{
  "n_layer": 12,
  "norm_place": "pre",
  "qk_norm": true,
  "init_std_o": 0.00679,
  "lr_mult_o": 3.0,
  "warmup_steps": 0
}
MLP neurons of a small language model. Each row is named by its layer, matrix (gate and up: input weights) and neuron, and shows model dimensions 0-159. Each number is 500 + 50 x the weight over its row's rms, rounded and kept within 0 to 999. Numbers have three digits each. A neuron's up and down rows have the sign that makes its largest values positive.
A block is one neuron, or neurons of one layer that tend to fire together. Before each block is what it responds to, as a language model described it from the Wikipedia text at the highest values.

Description: Degree and manner modifiers
L3.gate251:481568434494525472452509553610510524466503481502481519478366486525542476442412512533436475439418417438412507454501481508487510483505501575434484470444543498481413446505515505540452543473485486555525430531450419624500517485508542455495485518431519478488415575444469486612390442402515494530534493468427453422553483568586546544442448448518498556483530491543546498495513558595468429517621421499445484563565556422552506516528569411500474433509573412464502499577496444511531511549534468
L3.up251:607573573541424449533414460537422601542423472410507561512493502498440575519445446571567435454549473477484523394442532503498556539484459561484562487543443511488513478539471471507519627530538532525536511567423511503482421446517544474416479524502446473483490624499496490584552465432513466466539440594455470430506520518514553612493564514510510479571517542439516508565512478568566506426518428515528464520516586476474448412521501528442379430423505440548453515493527488524530526544406495

Description: Paragraph-break second newline
L6.gate13:549521469481556530427475532477497504535510553560451527491593613475482381483413527444517433585471538497469549539469512456514593474463564456540470536546481558486559485475438485441549510462665545452549516523527457493524509575534497402438569431541490477464496441489478494488462570434473483451384521463606520563519478508610511532415468511518465577527478459551513540453531381517441429579574492500572505503499501460541540548548632526431476480486570491507556538515478444506457468567431494
L6.up13:503504488544488466483489534580628469466505449540452590371571538458483443461459444406524525519518462483484468511536445456495552585566494469480622499527543441537440423439558454510533465493435502468461532481440492520477451634420411536424563496580441512555418528451530506548465494471495394476521561552531507557525404484564601506479536479445568592497524561484456490473508541445506518519545504561437495578504615432523503469549539489454454458546520490460496562457511441559481442546480590
L6.gate17:439483561538493435562466432572515572512482478442430520511485526421528452489513517489472569457518443508419494515568525509474524376600497503536400531523546564551477542550563440556478476610522510432518471568429492483533487584544441525551416451571497549473495527509545498507590534458533467479491434481424508512572442475426452533565508484429434520494503562575488548543534484568550541480514473464360533448512531452386443473417465596495515569516490526550448526597566435453549441507472589
L6.up17:469513559453588578491427463473464593490462484441481563511450525495508466485480524392472588491532527540480578558476561519598453359568529500581449482627523510554551433536517554474554576490462527442509461619550519546559449580448442466470538406425489511434543465463573442644486555452469565463481477532497518451540513401438486563558593526567458499455483470547531460515446498549521538484458446445412494473531415497502480526447498438484477540461524470510514465458555486438500502516520494
L6.gate35:535466550517513535535476409456440682475533532636476554627497540439368451491519399485514547507424467418537466476394506538512473503514500482460529473557475564524509517528556422481543588492615517515547446501547600477519410537446501475544533470588486453506508521488493493511462474427500417559499521495535472479528616457469493548480576535488488521493559479505501463554577511482511535533533489503491526462554506447481498544492534389366483517474485536554525490576598468480483435507420508
L6.up35:473451573512571524494460457456509523547442452540451494528500508440546464532515421488487634490517449443344504493539439505454566561525532528606445467493536435542493507465527459445422480461486530464452441518496546511534424430546542449506484491412434462471547430575523498440484453473569583616574548569536513526437456461449508558499509495499494510416394421470555474476488552561475496425493496523531553523512480475473595540524615475463464469593511593644452475450534511568507439491511507
L6.gate208:469506570475488563506480477498573496543483529498481526414473491597547556600490546473442431468513435479400519415564438578583535520529561513537475497421486612390508536518531434436408542437533496482540493488581508463525455472496563579456478487509500510533391411501531552557535501472627499493567578450486450437520474505491561502479467455535546440497439500499557471540491488513522504617428589473415579514498480595580470572455470524539438498436449516512430586499501545474476587549478460
L6.up208:558480402508456535420521504493498514481507487530417465452527549477456500544426430551566608480539518475526510506494467479574503471536486482503433560579499480534541377457519510493479506572505547391473451447584421479457497521451501496585481447515495387410492549450507531492466491414466521498516486505503511458461457431487551543416590606560441617477553543456491431428554494526551518517468464437497480499513498462402490516501463392441580608496573516444558498441540447586446625506549501
L6.gate270:590562533465491493494403500459445535465433479495551509504524484497405530427478434414497454518489459497562569523494435481534491464534502545482448483506457489468469434528545514510458495481625512459572490558442545484450453476519367485426515517505416498502464577478524558506448483496596551495458437492508471553489533449354504497520412481613549467603521511498499498427544395563517571607508515491520469552592405435515496419479416570533436466489431457505429540496503560624474492519551503
L6.up270:492491552444536447478530515465522588518485539565562474561542564342495482551404566505454419431462529452480374525488575500565450409545483453444587436487440550466480492511438508491579524473560473505579481486473457422555639483519519525467525457619467504530477464519491511457440509462547443487511509556541479416440544592466496484610439523430486569548490373436580408484542512464479531531501483524509526512497488497498540508514482492505490461422602481549438440542571458511493520437535486
L6.gate290:481637397390580528457560502423512593537474463414553575527466456539541516454496509539491458431462485502542496514473563516509485440437516494427566573582527567499552366468567493489422506449409465590560587548471459547498465519556535460447508503535505526515517480498505500461488520489521475475420468556483621436581465439483446458563458508440516448569408495533543461544428477462452536534499515529582510483452449443496593550389478518497572426543506473478478529469518537454560482541433544
L6.up290:489467437537511603453512446428507508459516497490489552555527482557483488439498610366513405394495501491484498452363554472456526539413561503540562526430475505615537552484582459549553529486506489552564518565448420498533558439514532449468548456476541510453527520542445477532536571475547501478388437568468517515515463508530563464436502585527440458514451524480520489541508455524495571449452571475443588509495517530459579533457445570567412511407494530481496539573554510515558635542519549
L6.gate349:469492480540508494435464515525485490533481493478470518567617495440499436545458437413525491506525538506415496560406569501520587471449470563477518601533446553496594576457514562454485457427570498445476478707558495454462504501511487474454458468525539501415567465412551541512550490395492536490560479468566532386407594470421546560531582489556573467571446448539535509448556534511493487487527503518522498483578469532584512492509493510452449509521542504575541583498542442519543514557495427
L6.up349:435451528482571464589465550489428623490457520664454554604516528387464470499484501442509531477481521499448542527428517580521519430570471505566447485530472561380488403543552401452524523492548485553583521548489508532567574540523503493489558487474516447434484533484500505451563550557496489523399561517531475513526508511531479421534487598420457461504434548464501581431568513488549532503534515537441588423548440520553450544559368514516475499522465446444459546520558496488487492518433478
L6.gate398:482455528541463440465439519510492384505521442427445541436498489462536449504494575467507458495538471536455579526559402524526426500527535486431543551465559474491439525515521520489518423454513580404485457482469393471449553523468468464504402508499436414462460509382437574458492493437486436508511470498522495504528501532501613470398486470487534457556511529555518518441469526569571528565413469531469433569507529432623525604423511466523569500544470462552459625496461405561526615476522512
L6.up398:558426494469477493403452468518477422518478446480496465467526558593469522550501481501459484413481470505490492444483514566565428491462579481451504462468522476454529522531521423573475510496453508452467488474517519539539436562585517401498479475471454479479376468505574466491474551452419475552586490441519489420543497465490494524451352450519562543550485475446606429406495525509515443546401437458532490447505526439634462628354541450508489523536448482572496500496479478611552528499445530

Description: Passive past participles
L8.gate180:415503557571554427501479563525556543561517511437603444566609453486408591490534500459410525592491604523491444380490445521429536524489517457498547498524570461427438404499478515462486408431556532508481521541516540503466506472561535426441444622535548584591427443479491554451420477555522495508477489471559516542549510519480497452480451491537516490549494513479484536506477521476430483464562488636556506465521568526475520460447529458550453469561533448549456599402515453550549483509523451
L8.up180:519530524519634475484541463520402514438550551463593432600563501474469431496530562475414459548498507599484452476475522476519486437492561544428451551482498457543525494511581498490397485510584560489475585395504523465541403536463579585510471525506466516459501417555492549438548458534486364472470490520579445508483559494393474536436466411599515417528513510445442454486487581526524574427498491481560495503539555507465432567524508505563548454436513432511567462490430491523513438531479450
L8.gate266:504525453439520540468471460587557415432471478523429464480476457449481615512485515523526471527430576528472606578485484428506487470533510550585533469482468437484447513502521494449416496571479507470525607483447547478451519402520577509533514534489414501560588530479517518509428424510531487508483565456574528491525488425430531404541498512478532595577527425538442451417566533537519539528509551504501445439479516499508427519490529443573587398576389417436449467388532469425506499427566493
L8.up266:481492540536474539515440422458408564527506421531550457522490566495513492424550508527508464492486544432483539469423450484447506571574503547415452535484441444515495581557522513482442441492546501560466617551564507563432509466488393527511552545566527466524500464449460464551470427512487509486558508476493510569528499450579399520546532493539447472522504527478511522520562556649437605637537453473526460493517540436436456575485444458474569603534576438541459384564522491421481494442569515
L8.gate319:498537533563441478527584559546572425551447472433532466465522464526556542504486550442549467528428478455532527497499425544539477427423538517469555512461506497445506552525474588564484468542539453502409583519488522449480448435436490492457423610482566434441605455505459394456510419478518526482435482550585486562547586504471512618431528546484454527607494499445456557461440468523569456411542474568562420471527513527435484514506472487524612568534576514462424520466559526562536457458435491
L8.up319:523430575486520552435510478442440436471441529551475414479524540596492430416519584500443428579469545515586492471451528514476522541461439577463489599540466486438424501512561469526425478576468537552433536487420496419571517546495422511527563475501524417496401580420431511529501508482497475503429507515570520519499445443455437533557535502569494580556508475477544569459530530415559547516569468465668395472534505481465501513490517476472534572448592479533445500525496472487539389495475489
L8.gate358:422560447561512513435532487492456492527423493530471526585542522542598532420488542419497448530429614483510471368527364436562456505494499500453472524460567489493490484481571506503469565499498472561572507465468659430442478543551537531490463484518491562545590526441460508561444497521536499522472465578492561494419548504463546513460500500481517455504444505437453479582560533565518439468433446438518463478460535497492479431456566628482548576416544360503489522469460544483575481556493468
L8.up358:511406608586410451426522494421546577451561540514499404618498533461612501611500516460533528531576581565489481488493539443498466573458474483549562416472489498433577470629517476543507473486512507520481583526525493483560495534602466476484447518518566509536600544449480481495575509554479530469471503555531507511531460491509448511497464462444475533433478524396408545533488454519481503471525467576559426448524505541441440572520575416531506503520549493554464414429598538497508425497562514
L8.gate368:471495542568583500487449467497469480488558465455542467563497498567485459509441537518445460512461558453489556531540512535491543385449540498581579537458459495554581406518471523481424488518513530474454532569370510522533508541515497528404428583464553525524447544566502473436544453444434604452348478530564415535449455495520432537447522520427562498511558457448434495555456512557423470546569379507562473543500481372491498529515521521489494460474562486550524479560536571563400426499526469
L8.up368:428570495571534469483436488480538497502507573547478463486438434534537461510433537477572401481433436479552518602533375480594467418453482475550535530433457516485491460555445546431413494523507531483488506507451547428678497562503466551508542531474554564520464529533513573518536466460466562464441474497562442520510500465641492529428539455499535470471570496472546583417450536512527462514506505532525485604470537547589522384472517452553529518489558413537467534475491502603495393496478494
L8.gate392:533465471545496588490545503454393515483497490491499466472510502518508562579576490460553383535361506466480553567545489505540439483442499514570563524467464588470567571494534498478467474582530504577450538423506471455533422575512470533445409496519488516528505588548525525494488451460528539497504473425495501589582485567530508476537517534533423448539478433449382477510421493531485478551408504510546414469480500417409539459461483484586508517607546401495447538556505495549538420472539348
L8.up392:532577563582505602525452524491510527537515472483476400464519402571523540460529512445526451573475616472492574510652459512472566457375429511516479566465519495522476582541542600426430550505566446538442485476546530418470523525484507482488425495547455518533456568502483517513456495505531529546496420563502492518542502553558451512574442502565441435501451520402474448501506474530499452541576506562526475468471544489469445440477490446527544522484594502534460453589439586528568382424563449
L8.gate420:487495505566545492407519557511411512547552454616492602453459555510445474453528482481563525503461631452556477390485558593462450533414506496463536493521512485516500544413560529488506515498498447411603522515458629515519582565534557473527470589508466455527456501434539472581552452502516516546586529484582417527482471535500484485536437471486436474502581514510497539446484501663568493477554515494574368528545489522457495470540503541505516499509519432569525441497490599489442566486533535
L8.up420:505459515532573555514585578460526491544465545467458471513479496550517548431450476537580511562452493484513462478483384443509536505479487523564564500476433482515441550593597545516460479613574528477574404556443529514570544438534495458501444560455497549479441515518530415482534510519433411571512420491343449517498539569529500515534498549482532536496504520482584579461465553507428538474514477513447501422529497452567407525514493498415385397561519453579511481463515479604574498424441520
L8.gate443:371561466550555503523518497472434528555500426443419460554479479495557543484420547555501526621482555515501552493541540584499568498552458415516478545542474443412512471496561565505513466572441574475481522604546621487500482467549488440426413581479516450445465433490434493492556479441453498586432416551549453390535506422555482558577571494552468490570526536509484452540476470483448450560469499538577533449615519504417528551502521477502517512479524511501486606550430549436512487524524522
L8.up443:494556504508566518432497475512491448460571532411455501444517465493476524583488500447533421529425459576390491489438500536533439522548444492399500516483530480447503645530461553483510417583401573530465460531428563520503451514587626479495542399496557579486593451469479529455417499524536571485521460461538470441497533450518548528519561561455489525472486442472516450559516475424455458555553462469385482441558525519513481437497531503445474583503500480492586532472453631594548475489510442

Description: Adverb and participle completions
L6.gate21:486538488493542478466482534435497532517492393452496545437468519533433528490439509414379516513436534513454441583474566495540532416570470451463449472429491490511491613502490440411551528515463529593474470573483485330455580446470606516468441455473569557542461578500581497415403497548517416456550430503498493466488491574455448492505399405483491494433493584477503484440490464547472459512574528471521482466530496469548495492477411462554477526472538546475519535619500499495432517418487560
L6.up21:451556426491584531480492411510565522520534384488518549546486530462492441586453514538519502500502455525607484496521486499539455460517520524562461450465509470506575515529479437464499424520502456526508466456429572466479512517413553559389473512478544536409506522531500499405459490528572339441598437513511484514548565531479486570495516439520644489510475411517500502499530547476575439491497524615432449487425515425577466447524497472543494536392547522442516449591553598484487496506390489
L6.gate117:494450514525448554462618483551509542465443470528481464475501500442385535508441464438477440565422521472497485490427476463477419506496485506586609489454501465487340551452385502498469511576454537487544566567445493536464439512538515511468481461543559516506430598521507595503506414480560462408546448625504525574531423538497516505499574524540611526522547506402456502501497409483484503521455578565537457498494503508476529453491394455507440490518489420531488470506473535489588416525406534
L6.up117:445500554521562407503421474545452534504513553417539495519542463554593444495490472522581531479565444546534499445490475422458540523666478545544423486528519493487568585478497484497544507481576546439463421517490465413531540509474480529471592527459463406588514462418485513468467616523541505526479424494517445442531591412507529498432536531454356434490447468423503465514425548535413474457556431505524496527519503552473570533585573570468483551540533523525568552461470512522536494467516591
L6.gate166:441585504491517481453491420493446578548533520449489425578477517591480452425493454483447355481471502443506556537505458546501477493511472469541491612488416507549557473523520604453495508612553532496471476556447562396573449520487546432431449588411490473512463472502511499476438447579558555531528521451639580475448562415518467475491542447501526416494560415460510527546397465480475464584531440545584464517447527425479493498503582545500473485479514522455511492554484462562482457546507427
L6.up166:488532454469620503432391511547515406468485470499493493611464523514527380474487477479463466584457491496513418547512409483642522496414515439537539530497369478566480536542579513500505434437556491515395433527460508454628524493543531488541522543465479535476410470409487473576498541527530507455463513573508523500546500481505514580511575520481554463436537555455456536476430514455412517495577467543484395526490505413425554451475519566537531447548487526458412559497542511553531439532540485
L6.gate215:528482503576541547487516485534618438473512485531441481480422517560486537496512563478488515533431588430566460499493413425517465484437546453452522500486538595405468500476502584454459574509583538524447548463472500522560480508469538469484462601451455527572539513445461551495469436520552456480514485506552554529503523570589529540508428527499555444439502543409443499503530541499497524472552472544606393550391458483544561318491548534470482543489576394576495524506513554572567489420478441
L6.up215:536553587528512518479553472465508489556518484477469521448465467515529528466374482476529433504524489498443507432488523453551520468499468600488447524489466482497491454491527419481409474505485493504458493578400428562522419520493469465544508473425478469482437634453449540508436511561623485569557449514487501476522401512484576560445470600464355570484413461514476473478489421487531437489560500499474425525564597431499496545544470453456379498518617445531482518592505513504412437595492521
L6.gate218:510442511528442447524517526462496498480512490434543560559473440447510445465489497507506512454555422495412545592479439508467496547446468530406592495558483518543408442377569577558420582562445477402466473496471465454496469534401485517474500552395544412421539425502473473451481577426532484461579503457531538506474573555417481615481528482468562484469595520538472502458519465512564466456542527515490438454484454491435423460465495391556445501533460502528513456500439437554447606567470452
L6.up218:511451467427490442544499497489486534528454506506488409585538527518406399522475497618461575481511487419467561502386559538515454514504431456425479484477470520550474417413589526518477474493562555523480496504540601527467424459475446464532602496478479484486496486577465499488471523612520494579452548476536413484497436433508524533454543540494520521527470399543431524454535451495419493568588430490401366537495506578555437544485440576476540530496500426593488463485430454516599468466498475
L6.gate258:512454560495525531503463478506522456429546473498517472557455573504549485468487472450471549429543585472484578515547503511484475445501474490572545497496520494396461501381536591537479522589529515381473501513488532485464523489427607514515363594448422474510515447462609472486530490508473495513492562543476525453514494582492447525468549488540414503491466489369489447531430498602465589448584460478536382592472448357491496432409512556568460530476557483511485502424484525508451459508570489
L6.up258:490563494573453464456530578529541506470516558584497486457572469508474503425476537409444463523516461543479500621492554440546423454387511497485472476433502430442509502478416569515407475549478545490545512610432581518566528483563482511479528462524467595555527445402457525394552527559537546570539416527588484556455476567552448519523443554516535545499540420438489437406465541491449549598495529485553487518523507617506505475512469473471485427498565460449486511526469640501566482490513463
L6.gate294:444509489542656494498406440548555516568564490507468475499465511555516559483502478372405513459435410439493557489434439491461618506473544489498437596450474539573413530506434599441433592499560482514483448521477485455541457548508512524466379403515418466412504485487517574550563519490510470440564494521541511499519505524509500559532494488517543498569565540535487487447578454575427549594541427551457462544551484547499518475510453456422447534542519379456452494523517464526528506492470463
L6.up294:447502507593600588489355488579563424555471513501529443476462539469533425489548571462528440485419484431486553457418483448487518503427599569450519490468563462514432567520482545503431451492465521485418485461554549442499361456510495486441490525458423470453528511533563511546541518529560473483558513531556544523485547528443516578608544469449524497525439513443469515494514495564522489471545521457468440484506533532536560492590502508450597455524495322491492508483514527501468444534497357
L6.gate405:505491580565513485468428465471524518472565501495576497509477491564507512422508462406446399542569423433465545496415507511493475518481472582472468509491485549494424545471514578517484574541505509537529456490390480462578381505487606474292494575583515492517610484535497573466477514443581469512461488406517494515496439570543499513530583476532546565544440482446596520444494459580581463505483436348434558522512543493500520522442452516490469527495480446500465485453535496520526474489502509
L6.up405:533491558521576476482481516485482435501488541599540468478531536592458550503471497464529452515458504464472491580528450475532472511527508566524531361487573515482462559478415508491448481562480465448482478469523432462482460485534575572477510390564505516549600493472564601486408447587480515533497524595502403545430454597550469428573437501548460610568493458563519520498549545515449575539422519486479503515529488496466512497506581585511347488609526423464541532514544543413450485430482461

Description: Blank-line paragraph break
L8.gate85:567404544452410511526618551503436557526441467502451517460559483468545489394437500518466496447579404455435498536444493488486452453468553530471505527475572549498398560632422459402449416458544467516538540505450486539569529510478549411522471529441526556480533421594502493411527487557520532431535540488560445441498583480458543405511526481527471528511410488512553559491490524577461604543511576527511551511520468421476501502503546486485538440474505475400421513571483527399486525450506529
L8.up85:475462601530542524500449452564509551511566512550443503480507448484472540486523567538569535468484516508462446521426551570501469492477455511556501562538387577588474555461498514511539492442484493525496661501560515426476508480487466515490500574440491532497452527462525423459539497481533504445409512601547524562514430556528598600549414528540548470449400493577654439354472503557484556451488408504472454467578496417503452544456497516518478485556558489491549547439494480467553575474544489
L8.gate140:454451482518593472520531574459424425549391458483417518510512459530558474542481553581434562480504508529569491501467440460467463397520551524485496504438507504529546489497396537548424475540608460459467456455483481572476373389591500519480530529522419472494527557552558579424525467485527522535489509518528453553460421494471552510600497550500465546436468492502435464383452567450417433414511515483379480402544503537500446487512549492445476569493523494550563482557418523453485541570534495
L8.up140:501477491498508450525489563466397459567484486583485509532507504453507576590588638536582609492561577471444534570508503542514424562562480492564428507454444536505447506446461450503599431493515442516570521467483509432483445612496532429492558587463431473426486545503522508504455413445562448455475520452478459504553478541484507398464439597507450521500496430497432491527565463463583459542498466566480603464555478439470521517426475497472527466528528520572429508450511458567532474382468444
L8.gate177:509487501497516480486576445539530475505409556519496541480486468556482501545464371505422577542490510525516530422434542493500434417462555476452498460542543477574507545434504506550453574537560503486487486485511485536445449529550346483468533607502482537554553507440554458407541397487533507490498471448474513516481373426542463389462519469534453590465463512519446508456461565508557505366531434407492594442545449429541587524478421484495532486452456505547537516557370451515505519571490504
L8.up177:473380527447636481487459519463496513562524462492579558448541485454501505481625491450419471475468451591513469466503500528539511374497469450447548544448513442531479507502458481508459534498524547487403553457461531470461467529488492503501496582447470530456526573454531546534444412578531433512555547569484478432378501521505527480541448542578561567541493429457453425523565503471551599434523538532412554406448496506495518553448480502541538441485404502609458423533483489445591532542545576
L8.gate190:546484402510466527512487481584512495499441503457430622489475559533525575518527495523555595602484566451518498592424475547553441447537513593576444400468543449447530423522483518509504445521555491478520532582524527374629404499529505478468527552430488500456474525552461502501475419473529474411506487546495448468515452529486556506555484507437556515587535557482580534509552502465447575517463509478481424515513556469553590526416518508523544521560501510568540477467638479446437473475554393
L8.up190:458469485443500490519431511512445525458507494586479538487527426499439524522602541517529427443435523497469591578492480482590572457471491468500529521471536512544446623512541424465507560498513613480510457536516493508441507520514554533507494497451479438493483461508424568492513423650490513556494536499422509472495500396514446505468502486544565455493554567468540507493473596466532454407511664617560583410434402550471489465601466541538507423441460471512568436442458542504523547559499493
L8.gate308:567428552564499533479646465502477504459444483590430489368520497431473528528484450465471441603498459465493512498512496447513466451487448436526478534566498561544423517362498530543509610447583588435455525493555536455441483533584457460433521559487558492532532536580476514529561507399550469448497443563372511532494443461485515532477516466457380552493472506490506481499457523536454475494505532613520497485555443456440551601455425479550510461486463453491469549504426413527458544508518463
L8.up308:502456507446416544478509499528459513496487468536560601440584568463441485499528437430498502582510469545525459495534541510514496462514440529632472573600631520541491490473521556430471615531501458486455537494486452466558513589549406415523525629526468488434543515440572496576502472469584441556484462521418514592559406464424532499498562475553548483558516568535511504541435383530520551503483547618566501556493483441463557521525474515445524523449458490517525485530496428450582488510547506
L8.gate341:416490505461511460562509479525560623491550460570563508555633464555456430479477399498489480471580560495514580463523518493481590420536540548530570533511459469538534513534497559469485572557556460408565547484470498444560515631421579519568530587579427484458493462491469624576407477518464600388424531487561514529513451453536612516426506459532566543543522499527504551512534460539470500498488591539464519487524517490492498505453546480527563563437494514480465544497444479502486514575459507
L8.up341:524535493473472465618446577477455505486460557503542480476494512493426385513510456553453511546449525465541480484460518527595490436525516520532443383454504507438520488456479545507520511499533482556560422513442458563413373457535486422487556519434506417548541433493476515437474501511501528508474527500443476463501409458387496615489428481572563553601466556468427393517368525548478486575502579458492611522485455497525432542522512513474559513483554419543481412443539515529508584430523470
L8.gate401:490511587535500489475520428465523509426479464557553553527514607492596438477518533420432462485471450421559370480505430556467499509474460509427461490480593510504479518473514490474517499577526432526516511485551547523425468393514495557453463452550515466487458562560487559492482495589560492540601435518577476476550455470548520514497481432539547532473446521550504443608376464512531554465506576443519415537567380504537567642432474477518521503485582440555496466527538602462520542437457474
L8.up401:526407523405561547495613416469453478526533428538524555410532581470500422437499547363494530599472496506528431524544559540577500465490527501462477473537544530521425542524460489519432467490487511502488482541483510445484626455494533474428505461571480489563407547500427382486536562489519469509578483457500490465485430536499494522456514529611522552576528504578483495477456522564452470514494463528474524534453495508418586510451452517544534458557585566554445628439414403441534534504449538
L8.gate433:543506509422493460498523494555474561587476512523543596493519521450511532463493359498550509509504580509467475467537604445548443464445518532522571508549512530467508494534475523496506484499506529499628481484691537384467469544569660436501524560452398487447486518485550561487499563591561500580496476499536469405505492447555493570533503491542463560492426541547458514462466423487440451444498529505417583483463460500446465419489481534554528494494515449548493546507490388457482593466456522
L8.up433:481517458605490464539471489465500590483533412636461503480547547456487503441565447465443547404470500564400479521450467527578512498493554379533481598477451526477507535509469566498528466502474570474470561643520537445576498493527561479438553597485556465535531517465547442487550575503515533574522595540557589438487509539487513482496502578527483523523487433389517451477481373560485556462453523564524483507568419538436531575507467499586476553445512419494498529521584484529427515495529537

Description: Blank line separators
L3.gate355:404452494523429515485489454428515422515477475522500576496545437537476597528517507413562416508503543572429530615521444521548518467518538389500462564609536484459442476548474461473531583507448494478447589470532463511522463485480558437482535518472493487473365506453460557466430491484635482490511512499491487477569405455566575583617507526529500480524337490520522470477542492537457564525492552495528510506539432528520607588486501424505525482495525518558576433471513517460546468491464596
L3.up355:504488501433446620543621545448504482545371470493476556380495516526485418489511472527517475539453522493528449640428556504481503435460503590483506446509485502611498566468477514440585530601571487515507502596488529511505489530549500459500475464472564477508571433552521470507495498535570495508507488478511427548570505464373515431440472592528452459511582511560419523503569472514492417507491589518489494467461474430525457542380532542515557577537528403557577487552495535539500439523565483